Weights of a small transformer language model.
Size: MLP 704 GeGLU, vocabulary 910.
Training: a variant of Muon for these matrices, 240M tokens, 7331 steps.
MLP neurons of a small language model. Each row is named by its layer, matrix (down: output weights) and neuron, and shows model dimensions 128-255. Each number is 500 + 40 x the weight over its row's rms, rounded and kept within 0 to 999. Numbers have three digits each. A neuron's up and down rows have the sign that makes its largest values positive.
A block is one neuron, or neurons of one layer that tend to fire together. Before each block is what it responds to, as a language model described it from the Wikipedia text at the highest values.

Month name endings
L6.down13:509530508449580504468591491487543502499497533556511557501551505499468473465426526490615499546391485514468414504500445525576536510473460453404516458521461531461504505481500458437488513513525569506450464480497535467480503508519470507480478506493518484513481465512458560549505516438486537547503550463483387498475554486523501503454553505432536461473503497497487547511487464551501578519486
L6.down88:503533457437502502544459491466519575517563522421488509488539458416521504477436495501511471504457446496508437522468558600535466411470534477477462521487426545459524525471581541448466497451488480459511545510446384505557525497425501528488562507521554534456520499534528573428527472556464448527430545505507503498522468507441479467531484496452430517536492549460507426525501421543487543572504
L6.down492:460525518467509505486577499464456505486547543504535497545512499492501451547462519495499559540497536501546473511429515491451488491529436556472505452474496491508538519482463480450489514498538539454481508506511505425487518547501540509457536482528530471478499479481487498495501529532471441536447494514494452480513563434469474487498488477443528521504489488470620483517513554586515514485501
L6.down645:453513509430494511528494505540497428550447507490466478497445492538555563511464589503484457524474468487463489494478491544537507490497500520448486487517514502475508551511545476504490553515504460477511451538472491524525560498498457435467506473463450460513448437508462556558501521576478548539501565505519477487498507497397538495568585475503499498495439492432519524552627495491429572437454

Month names, word completions
L4.down546:487559469454562496491479438440501466477571465503486529469545509503490511456444456541534528466472461501563582505478517540454502435541490458418508538506530460487530540510547407525499469486490551404510493496453470517512504499456479402476384492526525472537491429426479503435492445471433499537536532496537487527505570399403484476442542458550522491477475465472497571462463527513528497537544

Mid-word subword fragments
L6.down250:436514496473493537436508525504486463465511462513469422428463469570514547585496484527532532514528493499482560466441463587517480555473458476505509557514478453516519473496494533516509514489454507572426486534485440545480538524444488453421576518493534548495441531550443487497462474525470410408540444537470544432540539481382490567479536455484554599545545508519558471496595489495484501528511
L6.down339:491506577501499529575501568537521506523515538451470420517476483542527472534511513474532536565528454522427491488536559488463520532493511501505495555462553461479485463442538551545451462522509504481438469547472523388417530517507548503483479598470504467463509502502485569485480451440510466468494511514529504441524523427449519497598468509411540501502483524510500480571498475542447543471470
L6.down437:477488444489443513541513443484439476547453440496552525452505541495514467457540416489510428525465437469484521517546477525473468481572501585539480439577537499461503397501493493519538553554480532519480503545472539432505502524558487490480460501446569475484554502476522462492509493494435510619522461534489512542504448505529521529519499495517397539456527422428466485509604535463501421465450
L6.down693:520514523546527518504467473567516482487465555519461530509489510550556503436520496479469507500566469541552503510471457461481478477489462552523522520563543505506501509497434502567453468517564547511468533500496493552502539462394555536447528529451504541486519440450507526527499501520403461408456537437475470415506472500488491498506613507466535461461450479552448456473446488535428496421553

Word-initial letter d
L4.down93:485517501533495434443536572476562559412406495496509509513499509509554523545508483497492535452548558501469514417565494458507500495495476566585558509573511461484480453537526442539505512495461486544494575548515537537564579466507546519448535509519513452501443459487467490464473537404547502504503479467542454498489546514493551509530446437464481480497475513480420502505486548451521485478448

Wikipedia structural line ends
L5.down103:550441487490460558527560544476467486437540563499456440528540492541487496467507545559532465494439484517455508467490533540467483542412495528523486446595531524529460420499506592519503532466489463502543531499463495512528518533528518461461421459542421416520420531379490573477387515469462506500462515490474483533497499461575500477492552449566517523518514514485498548468535505470525476449592
L5.down157:575585543514583432492505538531482462451472534488491555497550472471501547517565497512502589577463505535464511508566466421521536537531444464489528465483508473471456484495527473497482504463511521535439570438467462501473491498511495492504534523493490474524541532477463515445588514545493508642541473434449492447518508497442511486532465526445457471559532494488510466499480471539473524490471
L5.down164:556495474494542473437542561453529497524502520506508477475418509493484558539568504559492437519535538469484525480545471542471533520485519587452570489549503487461570448539513517438576453481547494445474547491485494539445501528575470512478565554506498500433491429504544546482473483475585513500506571513450433541462500448449513540546507548424434465544553513441482460619575555471489492454481
L5.down287:432461553491497484504492540569541551540534490485519465530513473492500469496525524477510510542455472537639564462469543587506511490471536556487451492495559509527552491486467545484418376484420482447517506509510463499488498452484526561502545543477518496426475504527552482466458517548493485453417497483506532538450492547550532469552477523486487474521497480449452502473484488501460441465426

Punctuation after single letters
L4.down412:543497510505427517524484492505529566533541557484482474522519533516505606515452522489550494549433468533512464471506528471464491499436479396509427462454541461526517517427481479502486517478505540494524498523498522482454499438494513503457385505507510526478586491497471552446573577561476533494495457470498490443511535486485566503548496437529469494497419433409435492461550538450576412491509

Chr-ist name fragment
L5.down35:527511535540552507575426421471622453523521510460536524457449531501455528580534486443519452401531489505491539453516464501473528559516550539522476542477478517462505451506485422514484474495535527535553352525539468468464515493526500494508521468570551449485425480532521554499463513475487450452519473517496509530526570507436466486573522487456479470509546501528534483441470508512473509569542
L5.down198:472472508476521523526529542546533527504510481488510501404551499486434474466509528538546443549509508487487549518481517529519583419463523401445512451528457471455483568551513541527496461467484516446501512487450515481514456489533469510568447465423475489568432485475505534452503481515446485489526508496454467474559573484472497504473542447552549513584497499481574466544496462502572424431464
L5.down621:487543520511489545503459508506489472459423533554478567500490537414474473521488511445501533539538471505474536448512449494492489457498549520514511498491425528617409545514533426482495512482443477488531490453502485496521551505524465498559488439472508482500418553520505594513537498475553490535519488517580553521462471473488484525550515457537498473439444496565442584452506566468477434438444
L5.down700:425493599520512531529518457480536558495475473543460478514427492534501491482494487485554514488488506515523464514458558551476453491537461576507549548456493485486508581486403481466489477553521494513507526529462424514501505465533538471449450525450478515497455479522409530424514528526480445528544519500484503491509431531544490487486503491502507478499417592492468463506517425507510532523539

Proper-name final pieces
L6.down110:398520486480516448484493464410448449535475464525459511470518461560564546476511473490488530481486491525475488482552552456579488483557579622498519504436507567470548520514519520497516471530501430480512402523460535423398474496459446497457411500523508523549493431514502460478483424510436502460471554546502452536495505509526467500507500439546547523507492543468553502533478568537464496485552
L6.down178:482519499472493518491514534428515480519458569491497533478474508453443530536487500508546360470502483522554478471513475455482606473505508510500546494484539519494502537552529445516462430409538453423506444561479588535489462506491484546500424510485438472490447498541514574523523516525499421482488530506500495503442462438501491516405514493502526456536526521393532477543420515505501504444519
L6.down317:463504603500477427536514522432542519573456482469564443477506475557522469526545485479480503453467575470564527541474462541445522452542498466506437506497458462517470463467506478522496482448524436453469494505460524559473424546423419564502462478497432535480535504556535565565423526499464582494504536522502511501493570519471498494507534472491476544481493543596485519491478477523491562479516
L6.down677:515532511498505563490452533521564500539433535413565519423469489491495470506548465488485601499439514487462481491451556505493527446578494488513548482531519466481473496461541430449504420494528450527459508489474634406453548520507466456513474496500453456541558468507474570513470526457583563534505610459497489532455513526505561530539469531534527493536504518496490478550498546547476593477487

Field separators in lists
L4.down492:445537574533530586499518415472509484485566530593468554462451504502509557525560662519587456562526576519463515464486480446568479580497511486528539460535532524505539427496546449453482540460493476538537471505513529565526525496502526448510464442476534451516525487489523515526505510501472515442472457410467454515517493453439509470492491523450490529428470506552539567507522499474493502535496

List-line breaks
L4.down618:440476509535536499511579513469458452484557566524524475477461515502551458449457552548521491480560452452479510497530460571543465539474483520458466475567531462586488401550414504507480518492540443477514490461494528505514431480589517463490486544440567531453531524446478436462442448475487437455466519542475457501480569503569511644489581515523545455561491495514403492540498483485504461470462

Vowel pieces inside foreign names
L4.down406:495539434494493552498479541480475501469575424492484462479576545534519534438525426457385492526430423476477511461459444483507515521509474523557465504495464531543449506481529443532471499470464494462485488477494535464514472543429427482488447552445500478551511489426508467549486473531474474523418483515368420455508518471463466514512546506499544502502573458560503483477500551460522500490451

Word-initial b/C fragments
L5.down163:509460554387533507484429543577507502528466515577456512479503525442515497556431490437488503492485481511598446466519496478476528503485583404504473482435512518523531565485513493509486544459430461471477469534485598477472488517501464414515560521525474489494494475543497510478539508522587530457417486504423517518493453490488510536459508458513485509525523495502536504433510453534491506571456
L5.down294:466487392516518490497458571575469421461478457526462537498507452497509498469476448460518495485452494548438474566496522480582550446594556521526423554406536532531494499503480475477497542484505516493435462515477481468480449513568439546483480558486470523573457457531437504486467529525472482524513467486485491564444488549530472546470524481472518490512498585444495474468518448490455409548456
L5.down434:467506489421489573562495521519533443537467545499512444484492458617439480561500479499450491583468496497548513480547494512446548513492523498572473443467505471483515496498564472497470513551503519541482444497487526478489585521418560529440604550512511456468560434548447512484546488521536492411511515504482515506476471493481450527488446576480557510468531530477489524523561454551503427365508
L5.down570:476471453429483472521602491561527502487421406508528602513488521518511457507470453485519432440536529504505539552510464529561538468499509516596485493543541486550510538479489431444476557500498485507476447579440524586468455536490493575504517491506484476554511535542517498419520461475506569507399478541450487467468479475490484489462478543504511461520587504463493469515463446533438529438471

Place-name final pieces
L4.down656:528520566478526507490517466460462505464517546467500509480457532520486595481537521522414542493473490465461504470489488503458493448597476486476510488460511469543487551467442496488495457461590452565435522461502523541500487535395446468508504582445485424442521465471541564568434551585476465514549559484509465507460450503544532471491433534499494509516523508470563438470474499515465551488528

Nationality and category adjectives
L5.down25:515488549521468539472499446496502452466518503490565478509531492507413506403491501522491478444600510526565528614541478506483446496507499525551472503572565507462544459473444526519495593512520548492512407498516471485456457464503448527597451557418506456461558491440489531500517521493540495491516512506484475460492414528495479460475468539484417440528465507514569407517504563464439511478525
L5.down65:452483518489465453510528560495504383481528489464510450603510519490499623540578500482476491416528529519507458474484489550478501571533542454498531505535433478504547487491493465483453559585522529524475474472503490405499485568555495491519527585483449445514478443525533465570511519494476483469542496490456506480482558524587502390509549534524559425495450502426459515544536580469506449548431
L5.down289:456541543543522449507519466506504452551496567515466483441446469575465469475512502571473485505537475498475500506512444456518486459546513500482471524466478521433554453597484487463505498541500504471528500479428535471425533540392568521520499512510429508461468456502521470532495489509422577463463514508454511449526493493509577453478433487523540546544490510492488471526522520504505524466493
L5.down313:470523451480527478456484516507477511453545563500547532489410492548561496484445481461557482484547533530505452563539496438518472532453497453575468519446529459560502462509433489528522427568558493457456525495452520395485372498480461548458516482470454471493485483462463506467474487461519501506475549485460524535540460512509553554473544466456531453500444550500516521602526574451509477504469

Month-name word endings
L5.down57:515515446491556545489466515491487453551555572467570526519527453487528473453485437525549500544560540526511482474570540473516502474529475492556572494479435504485491509578552508583530470515442526478493484470496465458456491526533511455504536573421503476439536441490526505506531558429418528465420527435508440540435533488509460569470521493551538461483506503483476506487532498491470499498469
L5.down317:426594495443440504464544534478550507499460514450538518479462538583528472549477498471511453513544488484489467469416481499435534420462537556558524537447469520463507471490521428478597526482529500459425482493546566435500500521548445508436519524456503506451488503517452542468532521494581522584491471454580550546472458485493478491463448472494469485563556557467460539519552532526475531500530
L5.down522:512458536504442493449542521458547510509477516390427506532544499495532548578473474525525510515463508495490459538511553511474475511437451547537523526517537399470548462449472485500491505505513533522501445495526527487545550483477499477557474425451482561485465617473552393539482495495496429502424476494532458499508546468508525478472445437482552544480523498403530447530511567426535526476522
L5.down664:536513508472499499515483476492529520546519506489484469532500515523450530452519546472509441592471491559495507447514562531460449516474532439495537531508492645536451512470511451483527531542505511441496502454505499430490515494513524455456489574381550444472440470592503394541532551453559509498443536537506436535516489500494524517452503488469456444513470454397450508454465456490465484524519

Continuation after capital letter
L5.down125:457488484499528423413603499536569563506523565515490495509497489481508494473520539461530491562493510552511511519509457539444452513492503515447574483506542543560493558451496546532564472514480484508473491521561493470500491566517437479444496457519439529507560485533537427491404507519502552521445406523511531533513427565428504528491528448464534466491459436521566497515537506495501500507527
L5.down187:560498542469553464496432522523486531534511508486570506499477499553413482425464527467505462481483523457479478494510528474530607505489464592535393487557461478481571486429487481447564480456544479517467549459445484495421498464468489461499518608516514526465455482511527549471549515475491492555507455506534486476473498490519490523453483566580431577432463529554489546501555453508487495506551
L5.down368:488511536567533472510506562438474539525481494513512466421518519475388546417478516522458444454579415498515469548521402472524535559514513466364479551494514514487510518553508476493513461512455531542523455537465450444492523518437510473540453577523479569483475461511534520489506526450490495484524530525453497463470503539473544490483573402489488489446423468524483517492544522511472582548450
L5.down678:468548501612476502488457462483536555531479516484452486468532492443491483512487593516369437506441479557463523501451501537510540511515510484455502508501492547520471543545503498487448541509512467507465569493510508505434531591484487591566493535542512484501498468502476510610467559468514552471516537496510496522494496507466476468599483527529447510508428505437486565429519436498415488489481

Mid-word fragments, list breaks
L4.down246:483472467480429453471524486425541527493447400439508585488457524557479447538515509504413468601504484511514535465530465525545444560453522551513506454473463514527492521528519554448420504516497535475560467518538413582540525401461468520495483469559470478502506543494510531513545460411439415473535471476552457472356510511513481488510510500533515415488471471482514525489403518533476486468453

Mid-acronym capital letters
L6.down78:475562551534505493511477513493520531500468518518467554468544476463474571571507372530490490526535473456427502466533491500514526543483509556513536521510495558488479547479508530452506450467516521501466459520452544597532487517547450568502487496487418444539468466493498552545501516547544504531504555462426475471500508446518482524529505443439486499561536536463580485521448422479541537493469
L6.down322:542464427520534515468478490454463475522520491477508489451562501597441465467571506458588468532572496464533506555521453528493545525539520471392487492471503489478472405512520491496550460497551502504522460477474516509496523460478505488534529537488500518555519519476486487548497467470513523588555518513466520488472518490451544501518475533418514510443487549517491569424514459546478489587537
L6.down643:484557513511452428529489508524524572445474488503508455549519512486549481500508480491516455536488454461450479488548469446480571504499484545436572469512442528469496514477470492467527580462545500534551496478449428508515499510520400481485512580537502495536448442533515498519537491442450488534494468425481527470455552494518418479540545535517523535569459495517580539564565415563454484467436
L6.down650:456527497607486502471471535474517527595503514487532466488425463487538481462459478484462451412529509537481546506483522522522546424505555533506496533543486453499518496521521477475548471484532546418561460557478474533567500432513403471557567562525488435513517508495443492491524469597475450450477440521460501441443510526532480491570469443510525485504470525480472458471506487540491537504515

Nationality word endings
L6.down134:521540474515591491506482509549462490480517529415587427557561461506505447401494455529559514479525492542553444483551453468498494414525472507508436538482512467454538580499579523483543499494512478522542487487520501489491494538500512514490491543418518459507462556552551459418590490458489484439427535527545497530487469534512498520528515455495475502508470479534472425538550448573434491467461
L6.down160:488544494536627541577519521481500525440503612530494431483471557522527446486500503558456508511533528493517519453549454493419526538449512481385506542436479518402439455475495550526512435483518482478573501446471527506487455588496498469448573484534536449467519533483458499547532614533518452416467546527527455470548484507496550517502531482507526556479519457548506476568534531553501502479509
L6.down518:475523538564507504542473461551549476494455534559498444528490503466438487417567522498494510512487434458493495568544501412484515503589479530533415429512466485521565530492489556479507510537484490512508472461487576477558553526537432435551536490480448503484534572527457491568421466410511521495450504478503502484532501536530479503457515447498482512523483505467498494509585503475438507470509
L6.down621:428559526535564526475521471536454487545513540494479536477445442511507496490450433498445537536576535501522522530497516516563567511498426477501466451523459439461550548507500506437533460445490497516489532487516492438449446587499498509540583495541471488565428504451478410544491486536495488454527591557486478520528501563475575557537515500437546474476502551516475553544478445533480493474510

List rows, word fragments
L5.down84:503639529491478518482511525525475581552490554468447498455437457495474500519497484502499508475491496545482480463499519425496472485529384599468573475460542531521502483510478495446537551513520536523516532541506545523488433494485502501490576465493561414518515512444541448485503509450619483454504481532517517497497560513550437493506503501512376510517582485474504442547554505562549475569423
L5.down161:478522453453486556477565475466522552400493526473574532519477507490491554517527511524462500508518527506482456450550538523437471493504378548484456484538476587552555464528474552492519585509460530462497482500474427565511516462515526546500566488545537495508515470555640567433535455481484492503584488471472450510556527459485488458517484444546502502498491486476472471469468511491567511500476
L5.down518:492492512448563419491462497522532386522453531498516465544506478463538548486480464499474421474543475518512506559422491474541462528486512532429507479477496484505551507475463507488505502569559504500496555432517532485559509561483471515496525475588507453514500473523405486447536489486441508469475446518511484454509526486477565437482477483535485469503513451463481539458478455473472535457495
L5.down697:509505528526466456534475501461483471467500519481439538513489561514494531507434523467481490535604509480519613440458529521539399515496535545501421482469475540486439492528466514561434533522598499506523368510478490485566523450486566408480483430501463551468531513504435482466528429460494520502582554515472475434533510541515464556431544465495472506559488576509433491496494433445578435528459

Split word-initial fragments
L6.down248:443468513476553456443540512531428487563491564507510475594544417521451470505542537535455535484511578490538541520525443460475535504517455532590528534533546460613447522548494474490436505435543520533501474553467512482444481546605466490493494491526507578531502478564440516526454500496556527568498447515492436572412507497531561435435538579476511449486435550543538468521439535500447467478579
L6.down351:536443500635452463470529522420513560556442402479523561558496533451511536491484488562499449495511507538524453538474548483489503470498537582468517543456501471501536531478464483497539466525505512423428509495475477495495514525488480496463485407514563497408496511534581558452475531463526533488510519484499505430494480505532511463483518501434415513522441551426594547467467539522493563540496
L6.down541:467375562523493509365555500455397495442517615483450543584471522487558546548509434492464478426477519549480544527537481547487536536532458542606522524531474516531515515477479395447520497513537447492484427491487501480566477509490472465486492480514515460531440455537483483460472542520536483520510429484447430498501451477504480454472517545501496498528538495473504545473530504497516476551464
L6.down660:541470492488521566458492484534485454541486523553490510493449524487528503480504413482446527518506517500517524476517446527482454484455478538536491551509494500484507502539538487504569441513472520468482455474466540520577597475522529550425520457579502520563477431561585480515532530495520546454447500542453459445595442466452575509406488440429540455497511536475553503480513496411494520509471

Initial letter C
L4.down149:512606455495515480484512620428513493493526514487505484509457529519443492581505460468474458476486490443525498451522468546465469533493501452578496452539479565551418560491471488441494556540514460522504472556556516519531528502474502479530566498418564491487466514537464519496526492461482410416544515472379481498531546470522471474447512559396532497525427454462477482520510486477522484440494

Word-internal fragments, list breaks
L6.down340:524528447539544460468508574453449496483486487531542501450396504561414483508490486462469519618439529442554525531511552539497542530519555468454532564553510442476477417530511480510549476454486511557461541457485508506505550503532451523512529432503378473493502506490481538460526521501474476517524511424521551415529455544442475466510449450528510482507467585486582516459464496513510457519462
L6.down458:572451520457505501525470496462424479483504506435493574512530547535474514505563460542514510545551460528516523496511526535485457494512504523491506465468503465469511455476513572517449481499423529581525467427509444481539504476535523501526557476533536470481505449595472499451518463443518443552467471507442485443450422474495484507495564488550499442494517509495509537473436513513460479468450
L6.down509:494495527511510451522427552488437520482486486512506534555549530467410447492472519511537489500606477466431498549533487529504421472483494551588486543497540559526468513432594491455434479519504459512516508508522448458551504418513475492584499514389593437514509435570486569459485449512482492476513519503529522482501555509531459517529557454489485437478494463501506427536402465499463510550476
L6.down630:543498436509467480552555532488447531544524549525564460546410496506458446453442581554565527455498572500475573464527525529433506505466515443521566459527508440533483515475515558541527515567435599455484536524490480516489535442512578506488462422477496514509455535511511476521493571505485519501512518482528559474532428477488461502522483525378377513399487531473515526484529589479528579520502

Proper-name final fragments
L5.down220:499540520543568439496517555598521520467545529449480451410477476492465525474553473490539559459490469427490476527503536459517478536499461496544480531399525435514525467548512518529498497515458528565482509585503539494441494471495391535501559516536510529558499462520509413566512481473513529533540450499533482545453539464534492485502414520533567500434506468480461472514524507510498546549561
L5.down409:469501540516607468443494517524470501512417506514570463422504480503456496441481460489448512538497519469451497490526539437478520492568505475440472452419494546485533539432509504470504389457542444525427509481519508484517461518491450442572483541499422442446539436535501493574463531515535478546522590511515491461516529513514477543508560503470501524494516529505486545525523485546424527494471
L5.down527:505516532503551541572442511462526502474558463467588543514520430556469493507500491541505473452539460501497511550432475514495517495528469563469470439467552498504481504470516536494474473450573468448535467501554585415490480474505493565496503509520492536430484491414598529517570504506452494519433576415519541480465513508550610472507484549492475497520506473484533490509527469453531439457436
L5.down692:497562541504435480537569507480519566543451559531542497536494458517538564540504442477466496467565472507464525487432486457480495508593485413514500539494488536501431537469489541502469399542529490456542481546505546505493503490468507524551492532467472504460553561470495522555519554555507459476508530499543513487567528484520528475477512519435572485580505527426528508500445510521508524513493

Foreign-name syllable pieces
L5.down26:500511486549515497450457477493471476452543500497546511482416544579476549509534513535478467544463571525461508521500486483491522494408506481557496410529554539500561407484549510487526504539533417523499467524452497489472538544509502508418488471571508500427545525491407512535503496512551509543442529526515457492505526536502508487431474551536489430449516384534519369506519513531491541460510
L5.down142:433483483495492496450475513509453548472468553488539533472545461493479526497482488479509455506528446501502462485453422525482453518511529550423541511473455455522529468469480464467489450476511440539449472491482498478547562529500502517532548475507397416459561512479564484510514481603582490530534417565424521503535472450529548481526475508523540514529496555511500486523542542459527533423509
L5.down338:544431521453521506481504543505446495442514546520508432542492389459549519545541401540487464508556488535492468626505538447472584501548509522484465451446512464447522549513459464511496429436570491519489573556546517489503530458566469507460523492509525540504449537519505542486485426498529477493440497504479459492459559608487509491483489487560533438460617526514508482512505490570546494500535
L5.down341:496459475558484530501457499517475485539480470475602472548534478449462491523492493514484508488464535479495444506491511491501481534521454534476518528488463503505525526490522474538509530480521451488532516477467461541609430544524459499539568520491433483480463428547496579567504572502560474425525460580457469532642493500487460508499610432473443466495549555593441481535518459553480533514493

Word-initial D token
L5.down98:535491512492456493535531518524535464434418571549484555501524508546504475574538449540424497538512493519527474480553487501412445508528502524533503513489534542499510398467491466501502501500516415504468487444469470458503568528491566451406551492495483486526520577554532504434436477513519511478527503482454500509463491466501527493522556438455451438524486490515498498610519564439480494474512
L5.down105:522440538515445512438485505527490502558436493547511480467495506527541520512426474528508498504481465466480571466500509453448456444559499437610475570447551459503577441550545510498530418484506445465424487509464481476552543504530516524565539492607521473497455462465557488403491486474522438463476456506497469550490456438480496456541490428431542519518550480479551518480518487529532499462474
L5.down124:540438481509466498521529474444541488497458424546481455550552520524530450482521549481487515573440471482482608490470504449480507455436531528644522565496544486475485466531538543465486561533586465473475560550498457613505485526440515534484535429499471474548472521497513507557498583512506538508535488469508484534517475494468514509547513494533461519548442578393496527537552529484531511476458
L5.down260:477522514500408609461556553519531487592452461500417499462439515518517492424456485526455548499509496470478628453534525462565517528502576435608417543525498453535514505558522512530484479491496587468491464535521475564599502486462498468406468576571533490552496522484539497449548499469508490537543444538507476566436483486436497493504571489504515493450508544486506532448473567482420500463491

Word-initial b and "er" pieces
L6.down117:437551498416557535538519462435509432424543486518513535505430470512460478495467481521544582533502490552537519491514547526514510451463496532524466569458508597551528544559526484456492531566455509598523477532484547542530482572481507488512533452562520532551481528580502547476519458520518492465495541570487467540485583530481507539442553466500582546432486523484471495436436434507540544441490
L6.down411:519452592543511544482383545571571482500556489430536522489474475473533502483476532538452528538478504438438459483546519592481566504514508602484508565474496514466539479521408505541520444452486431452530553445428504562485576484471484542531470500431508529567463495553468498531520552527536518480461511503518528557508539481464484474527509477499451503530561510480465553535471611554469590516546
L6.down565:586526475491441543500500455498527462431519515481532540514482510544536533514478563484520528409498496447519502507501465521564535481510551544613524527525551461530509506506552491512483468479530598515508500584552472517487537475493443495474479488481447525629578493613490593403540529487517518508517445409542482450521467520443547498521527554512570475556534520527546461470573497539504506468510
L6.down661:545485514506536486510521511438459501449486579511516505475512463552558571561485561576448520468459560469548425479531490457548475482465547553517508536499558509442529560618568433429432514492484493529438507565549518526499441521480504550531513537495480606514563480540487493486474472497425501472508496401496555451494553544451497503546506539459496477496489548437486518459469399543488491516519

Nationality adjective endings
L4.down352:475509501515593509553460494462537497434484461475483505464547483519571461474481495528468447501580522509489538539524457454450496443510562504475556538528447447488551494447492547508548547477466496463523524469478527467483521544494412551430535501527461577456454449481502472523451481485563460496459525543451471482491502478499526535492530509576525465466513450541503507536490541538490518522575

Name-final word pieces
L6.down19:584469443497493513548484503515501478487484483511513438557520470495467483494450438517418504499534440436575489453555477540519526526617598503521513450496495463489519511542507478509449561469451539533470482560405466478495543483509464414487494503523497479446455540464501515505459462470509475539450450633440409468504475468504493445461523577498509452466551505586530498448461498435491573498455
L6.down285:494474467466508435513506510449566490508504585474449444490553487464469556450574510384512480479506494479467574511500551508495457500461586521511555528518545504539530517517435491571494455538426440462403492541496500515479475566495475531445485552524527569464465535480491498531544545542532490506538410439464461480509440486471559464509487551471525532522472508535462519551469515496491517506431
L6.down434:514470403505519468568441542531472552534488520522554474464466475433542493489527475477478515531528489477453519443427498501449480479537501493541568551487498499448502515514532479520550449490430570505537454479515462478571501525482558454601474523437453481466506547528565535510434485474497433498435530534410451487562406484493541506501510516569497561552508538526550511481501521537541529527512
L6.down638:436506483487449495518431536445461459484491552555477471462466494526503492445436451485489482533541510519509486422544506502465522410519493480470469522527539419525502490509522448557445489473510498494566478575514548537476513454404468514518510508505482435480531461433491441499461479595465480485502541510527467534509541528560430499550505542492520457513499510514495467490488582448621484405430